From a checkpoint of a small transformer trained on Wikipedia.
Size: 12 layers, width 256, vocabulary 2048.
Architecture: RMSNorm after each block, no biases in attention or MLP, untied embeddings.
Training: 211M tokens, 3214 steps.
MLP neurons of a small language model. Each row is named by its layer, matrix (gate and up: input weights) and neuron, and shows model dimensions 16-111. Each number is 128 + 32 x the weight over its row's rms, rounded and kept within 0 to 255. Numbers have three digits each. A neuron's up and down rows have the sign that makes its largest values positive.
After each neuron's rows, "fires on" lists the tokens most often at its 100 highest values on Wikipedia text that the model never trained on; "fires in" lists the words (lower case) most often at its 100 highest values on Wikipedia text that the model never trained on.

L2.gate268:072099171153105150085110114147093110143125109107139096137140103157104102090090086100157124160123142136143155111142120118126144127182162176115086166134132082137144145116145091107131174168128147119139120145117158129197085134105124126149114065140097170150141058120147098075150095166100114100
L2.up268:101182127172123117053136140148119127198094151116106133113144126163093104138136162148169134104079098071174096094110110126180192093176156181147110139066111127148087174083095105119138151169105123137157086106155139120096121102116146195120140173106106133079122128125159157123148112155095144096
fires on: " He", " he", "He"
fires in: "he", "height", "heat", "heart"

L3.gate372:150146134135144045162096123132139105144115183163107107086152178139113134113129117123147066113120105114079052136126150086163133153126214122116133137186172105085095142119096156132162076132130171104134128164134145155075102118148106140182142055142128128097138062078123148135088100150227079155
L3.up372:099179131134157160111096140125131089124125133137135141174152158131123130067141108099140118062093104111114141086065166098108083199118133144153133121136111093103057113105147101168102099108146139080117147155157115136112126137129072103105184045132047133143148103090202154151149150124214115153
fires on: " James", " John", " Robert", "h", " Michael", " William"
fires in: "james", "john", "robert", "joseph", "michael", "william"

L5.gate335:106087156133117090121115118151119051056123112177089114145088114084134090144134116098087129019133070118093139125094120109173162130155134150134127115086106104157122077198126089089084107080069149131162082072132140135091101087087104160099095120155202151143133110081130125102167075154118076115
L5.up335:155157152099111080068148151091094114083103151129142088068138149085151128135086080142114154086112104139153138083175119103156128066121067107130124138077122141084144105129149112123126092125094121098123137103154154142136121133163146140131154099140125187106116097160036170147142092117114095142
fires on: " Award", " medal", " School", " Championship", "ision", " head"
fires in: "award", "medal", "school", "decision", "championship", "championships"

L5.gate326:125035070164117163148086063101072108108115105183094128093120144118061156199108155132116175112115136177137157082140165129189132141105149144116145168169139114063113124186138181155110140159140139153117166187139137092141155147161141142098113155142128115122102119056183132060120118121166118155
L5.up326:163105096108108157111167142152045163117114141118183142098153135131147139106110096125183112127098119146121117129101164196063083147117094177112063096194167092142122157144163150120155141130084075138111137174104165149156119124131161172095123142180126127128114187139064105067100178100134190118
fires on: " Team", " Award", "ress", "ball", " Act"
fires in: "team", "award", "actress", "teams", "basketball"

L2.gate313:063179120132150114119119091221133093152073177183153170144131199125106134082160122096126145106119107152179071117103105150148152155134161128088107214109141207103071137149132128180112099135069092120043147114126123153134166075112066172165142185154108114113113160138147172162101075184163118135
L2.up313:110075172187127144100149177156053047094126115130141116102055167111159144097118084112193114131097092148163113176136121137060129125079113071098083125127141143106122153114124148115117127179126133132079126096149164131110087118148158121111156123141101054101151162112111147172121115150108136147
fires on: " more", " most", "rent", " some", "ree", "at"
fires in: "more", "most", "current", "some", "three"

L3.gate127:117075139181130100106132085092079080120072090107140151117088082087123098120102166102157150140122132133133082106074187111137119091137115119068071077137154115128121105130170172110107151115232110101115098128150132143099075114114162132156121188120121147145158142175113101099096132118080091055
L3.up127:122079110159104128159121077129061128150128127107130158068154154144104098110099167096103181111149119135141146179158116103163069120178156134161112171088101123124107102141109111090150112062134143123123115061127145161118127136082112149213156108135141115121107152179044105154118099165131078174
fires on: " two", " three", " several", "en", " six", " five"
fires in: "two", "three", "several", "five", "many"

L9.gate445:152130092131100143084174147175163124097139146056144072163143178168159220072133124080102160069075156083109197124170127139172178171141128144076149189117119180118118110103141116146148134104172148125123144107083183117105172086122084137139083166085181143128109110139146169202121095130143183089
L9.up445:095113135138160140167113150137116128087121133110218135138125114146191057162108110159179158135092073109149183092158160107116131090154104146147118107125109147145062157087166121115116146154114180125133116177122168104118106168106147137136115099126133112157135163129113096161068209117099134100
fires on: " of", " from", " his", " in", " to"
fires in: "of", "from", "his", "in", "to"

L5.gate121:093124138165103161153129152167158117111105087088137135158106171170145096098205140202066161161118127160134162122141125115180121220095033144083160146135141135174152135100150129102122097054157125091085080108136063116111175149087124145182111096107146131127150117162067176133099134087063075082
L5.up121:177111139085112170107145107110080196130154175143071181097136153088131071085104139133114092118107182146166087023122125106107153104111115121143092104150138162125164109105135126126123105136110116107112084142108088090116080186154072118078110063132046136108120115149099135122123155131122113185
fires on: " and"
fires in: "and"

L3.gate154:150087094147113086178149133121152138157150164121171098118143126128107092070092097155157139127117151122162120117079096170153144127166127115075136226109119148091120152106087137118095094227122118111099076094165163099128106111111180127030164123125164144121102165089125145135179146082172142087
L3.up154:153122149124191132131174095100139151115135170212171136121224198146095155174158113168100160095086157121149141116192141142138101137188138161077164112166101109168076082156154136112111084101137135102185170183159153143132137062150098114128189114104135139092101062112116151113122152144172080145
fires on: "4", "5", "6", " state", "3"
fires in: "4", "6", "5", "state"

L3.gate439:069123124176144145065139123105121101121132122131154065114115120163103152144109059100162127129161120119120160117087142123120164121186147149156147204212087079088105173173166115125144136102123125122146126154148115084132169117061146120158082160078097155086132090126106123190131083122129147106
L3.up439:160134133099073138097119112173108142129147072100166127132152105177112123100082130191201136081140135132113139172131158118086118116100052108103069079158099118103109157137092100144121124159107150133150170123163183115124183114083128109116101111120083100140096174157081125198166182124183190143
fires on: " at", " near", " with", "chn", " like", " old"
fires in: "at", "with", "near", "like", "old"

L7.gate465:130173176104079079165124050194104161128139122103161160091143126130109117172140153070112143158088118124109115139120091141133101090124120119096122121113219155135136059107101137108155139125094094170099084166138120170159180132178131135093109120133131153121138115065119111175154150107129077141
L7.up465:149148126125175117153099142182107129122169144164170181156134151154076117112152153154108094157113154181096124176107145079164160071096149105084080168097168147086167131139145121151098066148151120111145166150074087093139146094124132086086125098099176088049121079156092100150129093190180089076
fires on: " was", " be", " were", " being", " been", " are"
fires in: "was", "were", "being", "been", "be"

L5.gate334:186129080162133120111090158136163124163080096167174198122136134070111132097128086138119087133175153150114102151076137098162178169146129116096153117126168121078132101158076115117177113156186132068146118140161125113153140132127149124114173121107154112110167132088163143059124096154130114042
L5.up334:117151137100127122127145137167101096180077122066145124094129105110114106183088121086169171150145148111141173132146102140169135154143136093171146180114158106128079109156126161169106147112129129084133148069129092122131112172077134146164106100124067138109100158086114153142125095156133153091
fires on: " two", " more", " several", " some", " four", " many"
fires in: "two", "more", "several", "many", "some", "four"

L7.gate165:115158170125112123142143082152187138164112162107075142145136141118093122114106142149094141145125154142185143101109052149125123125104148093144090148162089090081153098105128128119124173128139129146167129127126144139169103159107132121104112167162135086071090104150164099146109118105102093011
L7.up165:117115097123128133124174214095076134117119173184168187090131073158147134141048084173139109118116117134082094149125163147172076104132097119140143124121129143141087168138168158140113119093153099106094170150074170147069198134128053199136132184118156141072131170125106133168121064144110089108
fires on: " other", " most", " of", " several", " many", " these"
fires in: "other", "most", "of", "several", "many", "these"

L7.gate180:082148169164148146139090122190160121105171137112158150114090146137159062054125126151113114129101170147127103134081133109152118150096134168129152171171103139171098175064147120117166117109088171151113133104115108152155150154171150149130129081172096094166102156130172182144131085119209106075
L7.up180:102152151150077164160134137131078066082129099119172148142148147155117107117157129201130173100131088167121083093095176132131119135092161110138123159109092154087157100134110150132089099121095148113131142118124152174134118128146154158118125114114136123108176034099119101143092111174126127066
fires on: " was", " is", " are", " could", " and", " were"
fires in: "was", "is", "are", "could", "and", "were"

L3.gate11:131114134170123089123135218118126059166129165116111149145178156191110049109147124104068115145104111099102107133085126156137124106142149163068118136111135147155103130173078114098150105115109157145162125130085167092096109152089117148051102123087167157164128136098121159089178098181096095119
L3.up11:163157134132140116086130128078130202171128118130144081162121053174123094175102090137141114102131155146149139125119135133101139123130087081174176130087166084117171105087101102172135093145102130178142152134175165091071094064138141100164167092154086138087170122152106137141142147196152096140
fires on: " She", " He", " he"
fires in: "he", "she", "sheet"

L7.gate153:145176106157101128064117174169165131113159153127120164128116189071151145046163152119176154121161137062143129170149130076134136170065101091089084100103121162096103100142176115107159142089165172158095104149095164065150133067164145150114142134139121144090073116143101125141064138117123130119
L7.up153:168152091107042098157115070145077180118103133083149095117147096143141103167165142111129146121158153104116195151191106111114175157079135056119122107096121113165105111082122122170137117192133199135090114047097148161150156148162094085144125119098144158111150148110125123070170154132142134100
fires on: " to", " tra", " of", "o", "il", " y"
fires in: "to", "of", "tracks", "train"

L5.gate89:155103110109138134114099089148155113128171154156117137108170099097152082138122102135095087168195135120124082179171114101150154169147046149168141174091137124215127166158131075117175177155164139124159076165121153131081160133110124135104130181099040105171118128053120097139091113095088095132
L5.up89:135094104123163140109171163130124139136143165125212171048127037141139113176082231148122099154160118174165133097111093210069141076115131112118135157156208122107117111115083127169138134142130145152143121086108077138151111124124153105131072069109120103140136149067090123116112116118119097098
fires on: " he", " we", " We", " they", " she"
fires in: "he", "they", "we", "weight", "she"

L2.gate252:134150173113155142106214132129089128105155107113164113140135108134170147128141207163111159124109156159132146126132138054161133159147158141170091105106162150155164085190124095161147122101095154113143124119088105098081166091121143146079134136125119170181147114186091136183150149128055087157
L2.up252:123086184151039173127170126113168108113139130125130128122198128129154113136093179154137163119140142135195140131131133095133134151162137143103129182116162107117134094118081097144172118121094152160113092092075120106151189084152139129078162163081136139134155069101101088122073156133099080125
fires on: " Cup", " Championship", " two", " match", " time", " Euro"
fires in: "cup", "two", "match", "championships", "championship", "time"

L3.gate156:128146129118129218132059067103155164131100102104152193165134134160106105071074072140135132078106125162082124124078095143150125142095151142114150128128078135111107181137118157172120119102103161096105113044185165149096100195131129136052134098134126151124156149101133092191177162189162116133
L3.up156:125130124120094183124096145081137130122101099130163143179193159133155119060110073140120181074128120158162123143084099157146108137100195153086177145153076103119100172158164142143147133129125164091034087071179160133133128173141113091062124089147098165135116114092135082188131154198112133135
fires on: "4", "5"
fires in: "4", "5", "43", "42", "40", "48"

L2.gate49:120103180099156123194106102102133114165120122140092112142172101136054081146124152094129055110078146133194100086182151132111161187107143091160134097148160123140113137174105096112095130108154146118143129143141126160091136152126102174072126080117182116135154157122115121124147141128138142084
L2.up49:086171155144131157154164078118176131166177113076069162168111106117147090110085100074120141168147143161082094151163193102120112109149165105163089158173087113116129179130113126095125182107128128123160087141103067127124130178124121120109161078111084138137095145149145105102139162112139128113
fires on: " Sam", " Robert", " John", " Tom", " Don", " Jack"
fires in: "robert", "john", "jackson", "don", "samuel", "samson"

L7.gate184:130102097163143087141105111135152143068134108136128244142155118129152123146133129130155142103103189135161082173119084213145136154075106090129140192124118121158192159173118141101141146176120134055152061181100141118097051138161114139119163172161146155129157156086159150148144133083059182059
L7.up184:130113146113086105179151095072095133106096169086160101145169112131144150157143117145088179126166133190140135153050137166126165100130133161135138126124151126098142163144125125139092161091157180121148106166056072128120130122061090088157170126064118165129134157119148115171174099195164121134
fires on: " two", " several", " one", " three", " many"
fires in: "two", "several", "one", "three", "many", "some"

L9.gate284:158164149198097124127132046135093057108141203139114144127118185144138118091235209099069160160116149123149117058126099137145134131169106173109151109121144125126136133125114137071096149117126134112098124136052121102123145129181151110094081074127102147108091100136141137105118118088136163096
L9.up284:203126173129165165151115094095114147162106150088174137135142167109141109104159163159199090083092185145077176105097089156098144108105104124124111096133092151159137106057169083075163138155080120193129113121150121104125171158141108121090098094124113130182130124123089139166100093138149122148
fires on: " and", " or", " from", " fl", " to"
fires in: "and", "or", "from", "to"

L5.gate54:067151136152137147188111149101157106145069152108155174097111114080077137069069097104084086089070129152144107082151149077164052115119163109103108164110157124094126115177085145124142126077128170174139103086147169154083117110073133160179119123111156128075131112131095148180155159119120175104
L5.up54:061087148146127146199147112182152086175104107112128136137093156101124204084130151120142140108114096166136084153178073097104152161153122119135141163134118095163110116118145139096159112127136128151148129108120169074163126134071118131128161140135179192092134087140119156177149108104130142143
fires on: " her", " their", " his", " men", " years", " Austral"
fires in: "her", "their", "his", "men", "years", "australian"